Weights of a small GPT-style language model, trained from scratch on English Wikipedia.
Training: 114M tokens, 6940 steps.
MLP neurons of a small language model. Each row is named by its layer, matrix (up: input weights) and neuron, and shows model dimensions 0-63. Each number is 128 + 32 x the weight over its row's rms, rounded and kept within 0 to 255.
A block is one neuron, or neurons of one layer that tend to fire together. Before each block is what it responds to, as a language model described it from the Wikipedia text at the highest values.

Final digit of years. The last digit of a four-digit year split as 201|7 or 18|28, usually in dates opening narrative sentences ("In February 1972,", "On 25 January 2017,"); weaker on word endings like "report|ed", "st|ated".
L4.up51 [144 153 109 100 162 122 193 170  80 150 174 123 160 156 199 147 113 109  89  96 125 125 189 145 114 181 158 124  69 118  90 163 108  94 110 193 119 127 129 166  95  69 143  98  96 163 185 125  94  85 122 140 112 142 153 171 174 131 144 123  96 135 132 128]
L4.up68 [131 129 116 145 119 181 135 107  83 155 120 138 106 138 151  92 104 128 112 111  99 109 113 119 154 127 163 150 171 158 166 176 117 172 116 124 106 135 121 162 170 132 176 119 171 112 125 117 173 137 101 116 165 141 124  54 143 156 225  80 101 134 120 120]
L4.up138 [ 75 136  92  68  69 173 122 121 115 144  89 115 189 149 121 127  86 128 136 113 154 103 135 149 109 111 144 205 152 154 113 157 111 151  88 140 154 133 128 148  64 102 118 135 193 124 125 135 148 122 188 155 112 123 162 100 133 197  96 108 151 121  75 166]
L4.up276 [ 76 183 164 112  90 125 130  73  99 150  93  90 166 127 102 158 142 165 117 173  99 165 145 170  85 135 113 116  99 138 175 164 140 153  92  72 123  90 113 124 109 106 109 113 152 154 155  94 184 170 110 107 151 102 169 103 160 179 127 147 116 111 133 110]

Slashes, headnote breaks, "ell". Slash tokens in coordinate pairs, IPA openings, and/or, fractions, and paragraph breaks after Wikipedia short descriptions, e.g. "(born 1997)"; also mid-word "ell" (rebellion, fell, della).
L2.up375 [135 144 141 139 143 109  80 130 111 139 121 151 143 122 149 140 132 133 147  51 110 138 199 113 140  94 127 162 100 151  93 123 108 130 140  83 139 189 196 193 202 151 144 101 197  83 147 116  78 145  99 178 154 107 114 123 146 107 171 164  83 133  52 115]

Second piece of split words. Short word pieces (e, le, h, ed) right after a capital or first-letter token inside a split word, like C-le-veland, L-e-ague, J-h-arkhand.
L2.up148 [114 105 125  98  64 131 141 122 133  87  99 131 139  69  81  75 145 129  65 183 112  95 140 164 200 114 154 147  57 133 105  96  67 117 146 161 116 104 123 156 139 124 133 144 150 154 142  92 157 159 118 185 169  83  95 131 164 179  95 100 178 128 107 147]

Clause-ending commas. Commas closing a clause or phrase mid-sentence, before and, but, including, or after However, e.g. "sanitation, electricity"; rarely "born" after "was".
L4.up56 [ 76 125  92 160 100 131  94 181  97 173 199 120 143 146 228  99 106 175 155 118 136 136 163  96 131 124 137 124  90  77  49  89 105 143 113 147 142 104 115 157 128 165 141 121 155 144 147 148 122  82  90  63 142 103  71 130 133 162 116 110 124  80 176 111]
L4.up140 [115 123 113 198 109 166 170 145  99 127 107 122 121 185 153 121 129 112 148 132 106 178 100 134 106 169 233 163 137 128 131 110 104 130 122 179 143  88 144 118  96 134 126 126 174 162 124 135 109 109 134 162 112 126 184 112  98 153 157 108  94  84 120 172]
L4.up161 [107 119 126 115 177 110  97  75 135 135 108  99 124 133 148 139 134  68  86 149  98 136 120  95 124 153 211 185 144 123 132 128  83 138 136 156 120 125 123  97 157 145 132  94  45 125 156 111 156  91 132  85 151  77 186 112  90 111 113  71 117 132 111 128]
L4.up315 [108 169 117  90 118 131 134 120  67 196 101 134 137 149 120 101 119  67  98 160 113 205 106 129 134 121 125 113  89 150  77 174 117 130 147 126 155 124 186 110 164 138 170  96  88 173 105 131  99 161 128 141 149 121 115  75 133 147  58 129 145 186 105 125]

Verb-completing suffix pieces. Final pieces of words split into sub-tokens, mostly verb endings after a stem in narrative prose (lead-s, find-ing, help-ed, stat-ed), plus Desp-ite and Web-s-ite.
L4.up39 [127 207 172 110 120 123  59 119  92 130 133 131 165 132 104  88 165 103 113 145 128 146 181 165 137 181 124 141  76 134 104 151 141 165 105  87 125 153 133 118 122 140 129 122 188 122 151 188 142 140  95  73 123 161 112  61 146 121 106  76 127  86 115 166]
L4.up120 [125  99 119  71  72 109 189  80  90  94 172 111 135 148 128 157 105 126 161 155  89  90 135 174 152 135 139 140 141 123 139 206 118 140 135  91 163 122 120  99 104 112 165 107 130 120 202 122 181 180 128  98 122  95  94  93 111  84  73 139 162 108 100  96]
L4.up179 [117  73 139 106 121 169 109 118 147 115 127 182 108 115 175  82  97 162 162 107 162  80 138 104 132 178  70 158 122 154  99 174 155 197 194 125  61 124  96 159 155 101 165  87 133 127  64 140 134 151 114  95 128 145 123 119 127 128 154  98  96  78 100  99]
L4.up362 [130 159 145 188 132 146 104 160  92 131  74 150 135 159 179 156 143 185 108 159 147 109 189 153 152 207 108 126  97 129 125 143 101  90 161 146  89  98 140 132 195  66 107 101 161 162 114 175 147 112 116 178 112 152  93  74 184 181  90 113 159  85  94 165]

Initials, abbreviations, heading markers. Periods after single-letter initials or abbreviations (Thomas E., M. muelleri, c., Op.), wiki heading marks == and === at line starts, and "following" after "The" under a heading.
L2.up155 [157 169 144 109 139  68 147 190 120 113 162 157 107  88 110  89  96 114 152 117 137 138 174 144 102 117 151 124  62 102 115 114 138 107 179 133 144  94 177 189 142 150 107 162 225 139  96 125 159 162  95 124 191 112 117 151 174  63 124 165 150 140 152 145]

Mid-number and mid-word pieces. Fires on continuation pieces inside a token, mostly digits after a decimal point or thousands comma (density 111.6/km², 36.0 knots), plus word fragments like sim-il-ar, ra-il-way.
L5.up1 [119 167  93 147  71 113  50 152 123 109  50 114 116  91 114 133 181  77 132  96 151 159 107 139 126 131  68  83 116 166 183  91 126 135 133 126 166 124  82 211 161 102 149 138 146 112  93 139 127 127 183 181 104 115 108 118 140 203 147 142  67 160 146 102]
L5.up44 [119 166  95  90 103 139 151 115 134 158 104 114 132  93 166 147 142 144 106 125 130 140  77 135 151 126 132 160  48 111 116 124 150 111 136 184 112 150 123 111 142 104 124 143 163 112 145 134 130 161 130  92  94 135 100  73 152 158  90 138 155 140  98 142]
L5.up57 [134 154 130 104  85 188 121 132 176 130 138  99 182 129 163 168  99 128 193 138 100 109 137  68 180 164 143 143 167 114 106 113 117 135 142 173 137 135 129 124 140 113 109 116 173 137 100  98  75 123 145 107  96 149 124 107 176  88 140 132 157 123 139  88]
L5.up71 [158 141 120 153  99 103 143 169 123 157 192 199 157 123 132 135 119 151 173 111  87 120 132 100  94  77 164 164 132  92 143 145  56  82  92 109 111 120 107 146 131 124 141 117 117  81  98 137  81 152 143 124 117  98 139 139 105  87 127 180 142 162  80 140]
L5.up93 [163 172 146 153 124 166  71 154 107  40 116 132 147  96 152 109 186 145 129  64 104 165 118 171 121  54 121 125 125  85 146 131 136 129 113 118 107 120 166 140 150 169 138 168 165  74  67 123 131 147 114 172 138 169 115  95 107 170  95  96  91 184 173 152]
L5.up103 [145 131 110  97 119 135 114 139 143  99  83 193 103 133 135 157 139 141 137 145 104 127 114 164 160  77 111 197 129 173  96 171  66 100 162 179 147 141 102 143 131 123 105 147 180 160 125 135 134 148  81  81 135 104 146 139 154 167 107 193 134 141 162 134]
L5.up112 [118  74 168 113 106 113  90 142 124 102 128 144 111 163 133 119 111  97 105 113  67 145 129  27  53 138 167  73 173  74 181 138 107 117 122  96 199  88 118 158 123 187 120 140 146 154 141 125 153 163  94  79 119  96  72 134 163 127 140 191 189  78 106  74]
L5.up158 [107 146 110  70 132 105 122 111 123 123 122 137  90 131 170 151 104 217 116 154 166 143 125  67 129 173 134 130 123 157 131 149 182 137 114 104 179 135 134  81 179 102 119 130 150 138 111 142  97 160  80 160 138 104 143 103 164 164 140 135  86 131 123  98]
L5.up170 [143 159 127  86  72 126 193 140  68 170 159 172 140  99 165 139 155 132 146 115 142 175 119 195 168 101 198 119  85  98 101 138  94 141 128 161 174  98  82 146  86  99 111 160 123 102 153 158  89 109 106 113 163 121  93 118 107 108  98 145 136 142 154 149]
L5.up205 [147 121 148 162 135 105 171 120 122 127 129 119  96  36 142  65  87 150 122 149 132 153  84 133 162 136 101 211 130 138  38 104  67 105  88 130 177 140 124 112 132 193 154 114 132 153  60 142 150 172 112  93 145 148 153 123 139 140 134 153 122 204 159  98]
L5.up258 [147 109 105 150  55 165 133 151 115 144 114 141 134 112 171 166 124  99 134  99 147  93  93 194 128 141 178  94 164  85 118 107 147 158 166 162  86 148 170 133 135 191 144  75 181 149 118 114 119 136  91 114  68  72 101 101 114  94 108 170  94 124 138 115]
L5.up334 [129  84 184 124 137 146 200 114 120 166  75 116 141  56  44 136 102 171 154  55 101  94 128 182 177 132  80 143 177 154 144 147 124  98 148  85 107 112 150 163 176 187 125 152  93 184 111 102 115 131  89 124 126 121 130 122 110 142  95 124 106 165  92  82]
L5.up352 [132 162 135 112 105 106 174 103  97 142 131 165 166 104  87 118 165 123 135 109 166 131 142 166  55 137  76 179  85 141  58  54  95 134 132  99 112 110 112 130 178 109 140 108 185 167 122  90 147 171 134 180 180  95  86  72 124 121 136 141 117 172 175 148]
L5.up373 [163 197  92 121  85 114 114 133  92 138 164 157 156  99 152 119 158 145 156  73 102 134 121  86 101  85 136  94 113 102  52 108 166 113 154  80 187 151 187 193 109 129 164  97 151 126 135  79  87 152  93 119  90 139 100 118 191 117 176 131 119 117 117 169]
L5.up382 [ 94 153 109 107 135 156 182 101 109  84 130 104 116 101 155 121 130 139 125  30 116 103 102  76 179 139 147 142 140 120 141 103 105 114  74 149 166 125 136 107 107 169 139 140  70 109 113 115 156 132 150  82  79 142 121 164 121  92 146 119  71 148 110 175]
L5.up383 [141 109  71 147  66 117  74  74  92 137 148  62  94  98 161  99  94  95 147 119  81 141  79 152 123 130  84  79 142 142 134 146 154 154 143  82  65  84 113 162 163 112  90  98 108 123 194 131 122 174 127 139 150 135 144 138 195 148 124 111  87 174  82 123]

Number-final digits, past participles. Final or single digits completing numbers, such as 201-1 census, 198-0s, 1st, 2–1, plus past participle endings like open-ed and discover-ed.
L4.up9 [116 242 117 143 137 127  89  94  17 169 156 164 156 118 126 125 139 124 120 112 112 109 145 128 105 125  88 107 117  79  58  83 170 110 118 102  82 139 138 163 146 109 127 108 150  98 118 102 100 159 139 142 114 145 177 143 118 168  94 177 121 155 110 148]
L4.up11 [155  98  56 163 168 142 170  44  71 196 153 104  72  96 125 172 113 126 189  88 100  95 174 127  92 109 145 160 111 113  80 125 165 103 175  90 111 146 138 149 158  81 129 144 127 133 123 133 123 156 101 171 140 102 133 107 149 113 111 149 119 128 117 136]
L4.up97 [160 135 117 122 103 220 128 126 114 164 120  99 121 165 186 127 135  86 133 138 140 102 114 141 117 171 172 147 113 152  92 114 134 113 146 156 103 162  99  96  84 118 128 102 120 120 127 108 110 141 133 170 153  86 129  96 104 138 118 104  52  96 195 115]
L4.up295 [113 164 117  81  72 121  93 156  80  73  80  94 152  83 125 133 146 104 105 139 125 146 135 118 120 135 148 157 130 160 118 153 154 160 126 139 160 125 133 144 159 151 134 170 133 163 112 106 178 134 154  67 139 126  52 101 108 121 144 148 134 234 124 183]

Mid-word after initial f. Word-piece tokens continuing a word split after a lone initial "f" or "F", as in f-ed-eral, f-ig-ure, f-us-ing, f-act-ory.
L5.up5 [204 156 177  88 124  92 107 165 147 135 149 106 193 140 146 150 129  41 116 185 151 138 110 172 167 162  99 108 139 117 123  94  95  86 117 110 142 159 110 104  21 107 102 145 131 123 157 153 107 179 145 196 137  94 143  85 126 125 140 193 111  91 150 138]
L5.up12 [139 109 157 180 122 113 151 121 108 116 118 122 144 141  83 153 138  79 127 115 179 102 153 131  78 152 116 167 138 142 126 128 118  83  84 126 148 156 118 103 139 143 116 118 147 169 146  90 136 119 140 174 101 135  91  72 172 139  99 158  99 128 154  92]
L5.up15 [150 136 143 171 129 175 160 170  88 114  99 116 119 152 130 168 136 125 107 180 117 131 135 130 135 130 134  98  54  69 116 111 162 168 149 208 102 152  79 140 109  72 116 127 168 136  80  93 142  90 171 121 138  82 167 106 194 150 107  98 159 155 119 130]
L5.up20 [146  86 173  65 101 122 140 155 124 126 139  93 119 127 170 128 126 130 114  59 136 147 158 180 180 194  84 184 103 183 109 122 159 129 112 119 131 153  95 128 102 130  90 130 180 104 133 106 124 114 117 181  88 159 139  68 129 119 160 123 122 131 128  86]
L5.up90 [175 186 139  79  91 118 127 182 110 156 142 110 132 135 177 185 179 135 105 183 138  99 164 167  97 142 149 204  85 143 101 147 152 140 155 137 138  89 122  90  96 128 126 109 134 147 127 130 149  88 163 186 104  58 155  79 136 121 122 139 163  94 131 100]
L5.up128 [127 129 147 173 133 115 146  59 143 116  70 139 115 152 137 117 135 104 137 139 130 111 168  92 127 106 164 198 129 159 131 102  64  70 166 101 175 100 129 169 138 153 101 110 133 130  87 130 165 133 105 173 208 161 129 104 102 140 114  81 159 158 182 160]
L5.up134 [122 107 119  97  81 143 108  94 179 124 151 116 132 120 127 163  80 114 154 153 149 178 193 152 144 146 157 166 109  98 101 119 118  92 102 150 117 151 150 102 115  83 171 147 141 107 137 101 178 149 153 141 144  82 106 156 134  71  98  96 153 136 126 109]
L5.up172 [129 167  94 130 126  97 146 188 111 120 101 102 109 152 155  97 175  78 210 208 122  85 133 130 106 174 178  89 100 133 101 124 151 138 123 135 173 123 152 168 139 130  87 173  87 146 100 112 143 112 127 101 203 131 143 102  95 132 156 114 136 173 160 144]
L5.up184 [120 122 186 142 150 138 137 158  93 147 117  97 110 126 132 104 128 124 167 206 105 105 177 131 129 161 111 151 111 102 125 173 136 120 152 127 123 176 157 122 146 118 116 169 115 170 145 166 135 160 147 160 149 109 107 109 171 160  86 141 152  68 150 107]
L5.up227 [103 170 141 186 146 161 144 140  92 127 146 146 112 136 146 139 107  96 123 194 165 117 148 110 150  82 114 144 138 157 129 103 206  76 134 120 135 116 126 176 120 162 116 181 154 159 115 124  89 138 109 171 148 137 132 119 101 143  94  88 136 180 120 151]
L5.up283 [206 179 128 158 124 168 110 174  75  63 110 136 120 144 161 140  91 210 137 135 153 131 149 136 130 166 160 137 140 120 102 173 137  99 109 175  96 118 119 170 113 159 105 137 201 100 176 159 138 174 148 207  82 107 123 137 151 124 112 111 206 102 132 121]
L5.up309 [117 118 105 179 135 114 143 112 146 124 180 114 112 152 154 122  53 141 148 139 182 165 126  92 117 111 148 172 132 105 134 104  67 163 150 115  56  92 148  98  79 114 103 115 164 126  85 132 141 175 141 123 102 158 112  96 178  99  90 102 142 158 124 112]
L5.up320 [147  82  79  75 127 178 143 161  59  88 122 109 123 120 160 135 102 147 107 122  79 158 143 103 119 105 118 173 110 128 117 100 189  75  94 130 121 154 145 152 117 128  81 151 222 154  88 114 197 128 148 142  99  93 115 112 187 129 146 183 149  86 146 119]
L5.up347 [131 129 132 173 125 143  77 119 106 134 171 150 122 146 114 133  72 187  86 155 126 178 152 120 160 129 139 163 114 117 104  69 130 135 127 160  97 117  71 125 113 122  95  94 100 140 144 132 186 147 105 134 116  62 195 107 193 198 130 110 132 191 173 196]
L5.up366 [120 140  92 129  58 130 110 183 173 117  87 154 137 176 111  78 162 167 142 177 134 153 129 181  72 156 137 127 132 179  96  97 113 147 122 158  95 130  85 119 142 111  50 100 128 124 138 132 169  80 159  85 167  99 166  88 151 123 160 106 148 128 172 134]
L5.up368 [ 86 109 141 133  86 127 142 208  80 137 168 116 159 236 123 124 121 162 131 140 105 175 175 126 132 128  79 131 143 139  57 182 158 155 102 132 107 117 165 108 136 122 141 133 161 147 104 198 152 117 114 167  77  66  44 104 140 212 111 112 102 128 191 169]

List and compound connectors. Commas after a noun in lists (feminism, socialism, democracy), plus hyphens, dashes, and/or joining paired terms (Archbishop-Elector, actor and entrepreneur).
L5.up0 [141  65 116 144 154 137 150 156 174 107  94 153 105  90 216 134 113 173 173  84  83 118  77 139 121  98 146 124 117 184 178 132  27 130 139  89  94  91  98 173 119 138 126 177 144 168 143  56 175 110 133 120 135 172 120 129 154 162 106 138 205 143  82 132]
L5.up28 [151  87 114 150 154 106 155 101 169 150 108 130  86 143 163 125 141 149  95  95  96 151 104  69 174 134 140 156 146 144 178  78 149 144 172 142 173 108 111 128 165  93 129 130 115 179  70 128 160 176 107 151 179 147 125 152  78 136 158 156 160 160 112 138]
L5.up49 [180 125 151 117  94 125 138 144 165  67 102 150 112 110 148 169 140 107 107 113 113 152  97 136 113 241 170 130  93  97 138 139  69 175 102 142 152 139 136 161 166 203 117 112 129 123  62 166 104  87 128  79  96  66 127 156 138 130 139 143  88 106  63 129]
L5.up67 [ 99 164 186 150 102 156 153 102 147 125 164  93 169 101 183 153  81 149 149  84 133 139 140  66 191 162 104 193 150  79 121 136 152 137 140 131 131 148 141 118 168 161 106 105  97 142 113 137 146 125 103 101 185 175 174 156 141 106 150 137  76 114 168 165]
L5.up116 [186 138 198  73 135 137 134 144 116 117 151 132 137 123 109 166  94 124 113 119 149 129 132  86 119 122  99  88 139 132 112 135  78 132 131 163 119 146 164 151 117 129 115 217 132 127 112  95  95 127  69 125 135 115 142 147  85 161  68 127  97  96 155 115]
L5.up125 [100 130 149 104 166 103 139 141 155 132 131 139  74 139 131 143 137 143  94 123 115 117 112 182  81  90 148 101 112 160  74 139  91 127 139 109 164 121 194 126  98  89 113 138 130 111 115  98 149  89 170 147 117 125 221 161 135 209 104 127  70 153  79  66]
L5.up202 [135  87 183 170 138  77 127  97  85 113 147  88 163 140 140 150 141  95 101  55 156 119 204 118 125 162 118 148 114 153 156 161  87  84 100 166 132 157 170 128 173 157 101 117 155  92 123 168 102 129 123 107 160 121 147 108 150 170 107 147 110 123 123  77]
L5.up209 [153 137 164 160 145  69 155 126 119  88 134 164 140  89 210 153  68 151 140  93 105  77  98 176  82 110 109 121 154 118 122 130  75 110 174 164  91 153  95 116  76 141 151 142 197  77 116 134 145 101  89 158 115 108  96 164 111  96 155 115 181 196 146  85]
L5.up232 [103 116 117 148 182 120  84 144  77 168 103 196 108 172 119 195 168  98 140 120  85 114 133 110 169  92 143 140 151 173 173 121 112 176 202 186 119 139  33 155 164 124  94  62 116 119 149 159 143  93 131  72 159 121 160 122 148 131 115 127 121  80 123 150]
L5.up275 [164 123  91 165 161 102 133 121  91 104  95 155 151 164 193 126 137 113  98  86 134 158 139  86 140 129 149 147 151 160 164 124 100 156 118 181 120 105 143  82 171 110 119 162 103 108 193  58 110  79 126 137 165 137 156  77 129 169 136  96 133 130  79  96]
L5.up316 [125 132 144 159  69 128 122 153 114 116 130 133  98  86 139 128 118 132 124 119 164 100 145 135  74  97 183 155 140 114 110 121  87 120  83 139 165 167 119 158  95 209 108 140 133 144 109 133  99 154 152 187 105  96 160  69 119 143 140 108 136 145  48  81]
L5.up323 [103  92 205 135  91 135 161 119 136 128 133 164 164  85 156 161 126 187 136 102 158 142 148 184  75  70 189 120 159 104 159 165 107 167 102 132 129 125 101 140  83 131 105 110 103  88  91  73 125 124 155 142 125 126 122 114 115 124 122 143 122 179  85 136]
L5.up336 [121 100 125 126  98 139 171 175 134 100 147 122 151  89 145 136 158 112 130 143 124 116 131 125 115 106 199 134 170 145  99 118 131 135  96 120 150  83  78  97  95 154 127  70  86  91 115 174 186 171 122 196 167 129 171 149  77 120 120  75 119 153  82 151]
L5.up364 [179 118 203 119  99 135 108 134 107  72 131 214 126 154 170 146  97 102 105  93 153 139 122 148 101  84 108 167 155 159 115 135  60 161 141 128 142 154 150  86 110 119 198 161 195 138  78 107 122 158 125 131  84  85 123  84  97 157 120 170  85 107 109  91]
L5.up365 [105 139 154 167  61 106 132 121  79 164 127  78 126 173 138 154 163 180 188 123 162 108 131 144 121 149 168 141 161 133 167 156 113 102  79 118  75 197 160  69 132 202 129 151 105 129 112 131 121 132 181 114 116 120 115  79  97 170 154  90  85 112  67  72]
L5.up378 [162 167 167  34 163  76 150 119 141 132 163 101 129 186 156 144 117  74 151 114  94 118 146 143 139 173 134 101 148 129 101 149 142 133 111 126 111 150 183 106 154 178 141 173 117 138 140 163 105 101 106  99 111 104 107 124 109  72  85  66 126 121  84  90]

Year-final digit in dates. The final digit of a year closing a date phrase that opens a clause, as in "On 25 January 2017" or "In 2016", plus the comma that follows such an introductory date or phrase.
L5.up11 [121 153 113  69 132 205  91 145  74 140  75 103  95  82 120 179 107 108 198  91 124 145 121 134 207 108  60  73 152  97 102 114 129 109 118 142  94  91  36  86 113 154 165 123 150  80 127 180 128 132 152  79 143 107 145 115 187 137 104  83 210 152  82 110]
L5.up33 [ 96 132 176 217 165 136 112 145 143 120  85 103 126 113 168 130 157  79 158 148  76 125  99  89 121 190 147  95 132 132 129 113  86 167 160 135 128  94 112 144  83 106 151 116 111 166 156 120 147  48 139 134 140 177 134 145 195 182  85 109 127 149 101 141]
L5.up34 [196 173 138 175 103 103  61 136  95 118 109 175 124 119 153 157 135 177 122 113  86 120 116  90 182 103 158 163  98 138 100 119 147 136 156 134  81 133 185 116 104 154 141 106  74 177 130 104 171 160 140  99 107 153 143 108 169 138 136  85 139 138 162  80]
L5.up43 [ 81 185  90 110 150 147  95  96 114 170  89 158 126 150 147 111 115 152 141 145 131 112 159 105  76 139 114 208 115 111 171 130 157  99 120 122 126 136  86  94 141 163 165  93 122 191 153 127  96 181 131 114 150 143 113  87 202  96 152 149 147 127 151  82]
L5.up80 [103 142 139 128 109 106 150 148 105 157  95 126 164 144  88 120  58 105 156 146 136  36 152 135 165 151 107 180 162 162 133  87 116 150 140 139 125  77 139 145 190 164 159  89 156 122  67 131 107 122 129 112 126 107 157 160 130 143 135 137 172 132 134  97]
L5.up104 [144 144 148 126 192 154 109  65 184 186 110 123 164 123 164 131 136  74 161 116  88 157  54 152  91  51  79 119  89 118 153 131 113 116 178 151 133 115 155  62 101 136 176 135 123 171 179 121 188 155 106  76 136 137 157 191 161 113 136 161 172 166 140 155]
L5.up131 [180 145 118  96  87 164 140 127  86 125  58 125 158 160 138 185 162 172 116 209 136 145 130 172 137 164  69 194 129 155 125 162 109 148 125  87 122 126 124 141  85 170 129 121 199  99 111 162 127 127 138 109  86  95 169 107 111 147 126 159 134 171  89 131]
L5.up133 [141 166 175 101 113 122 101 101 103  93  54 130 120 123 157 167 114 117  98 140 175 102 108 170  56 185 126 105  76  96 145  94 122 110  66 119 112 111 104 119 121 134 138  76 109 177 147 225 148 106 109 218 204 122 200 119 139 160 165 103 127 134 196 103]
L5.up159 [173 118 132 189 155 150  93  92  88  69 119 184 131 183 135 199  79 134 106 105 129  89  63 143  79  99 142  93  91 164 105 162 185 141  85 163 164  99 153 129 187  99 130 113  91 179 184 154 128  93  88 111 139 137 153  84 208 100  88 119 142  80 146  98]
L5.up171 [132 150  83 141  89 136 146 116 157 145  78 121 125 125 127  69 141 114  86 166 145  87  99 134 183  93 165 149 167 136 135  86 114 125 125 193  85 132  92 115 223 165 140 132  88 117  66  83 146 162 180  84 189 109 103 154 115 119 112 134 158 118 114 110]
L5.up242 [139 167  58 118 136  94  99 137  81 144 118  96 110 149 108 132  98 127 160  96 147 101 102 154 119 142 126 142 120 173 174 147 173  89 170 117  70 106 147 131 136  89 188 107 145 143  73  96 156  93 114 136 143 121 134 137 130 131 187 119 131 134 122 174]
L5.up269 [ 98 151  95 137 114 145 189 154  62 158  58 122 176  87 123 149 160  75 140 113  48  71 133 127 113 193 112 151 153 157 114 169 104  84 108 132 140 109 184 119 128 175 106 146 120 147 149 155 135 125 159 124 171  89  85 120 160 141 179  62 117 114 164 163]
L5.up318 [101 191 131 140  99 142 104 129  77 126  91  88 144 153 127  97  90 115 125 119 129 139 126 195 153 145 118 141 127 134 153  92 162 122 155 121 108 126 153  94 102 168 111  80 187 213 134 103 179 118 155 121 135 136 143 108  99 107 136 143 130 167 115 183]
L5.up343 [ 63 158 119 164 145 200 160 125 123 139 111  84 152 156 151  73 170  96  97 134 115 148 136  77 134 137 138 189 141 149 100 118 152 145 125 115 138  82 106 120 131  91 107 104 106 197 164 124 132 145 139 124 122  98 141 102  67 151 162 130 111 148  88 121]
L5.up345 [ 87 171 174 180 167 128  77 110 124 154 108 115 129 171 128 139 117  94 104 110 129 105 200 118 129 116 138 161 135 171 189 121  92 129 126 178  84 110 172 107 108 154 174 104 139 154 120 111 147  79 115 106 131 121 140  88 156  88 151 159 183 201  67 166]
L5.up346 [128 137 129 167 101 168  84  94 143 175 104 163 120 174 123 119 158 113 185 140  76  93  83 158 109 114 129  98  72 120 151  23 185 128 152 116  76 144 126  99 159 147 116  75  87 134 184 143 185 160  95 104 123 195 112 150 175 119 159 116 161 132 172 133]

Year and decade endings. Final pieces of years and decades, such as the s in 1990s or 1960s, the last digit in 2011, and commas after dates.
L2.up50 [148 180 115 152 120 166 119 122 125 113  62 125 119 176 165 130 152  74 124 196  90 160 131 140 116 186 132 170 126 103 111  99 158 124 116  93 110 127 135  92 166  94 116 141 146 125 124  74 155 117 124 139 203 109 203  95 134 145 104 126 145 155  64 119]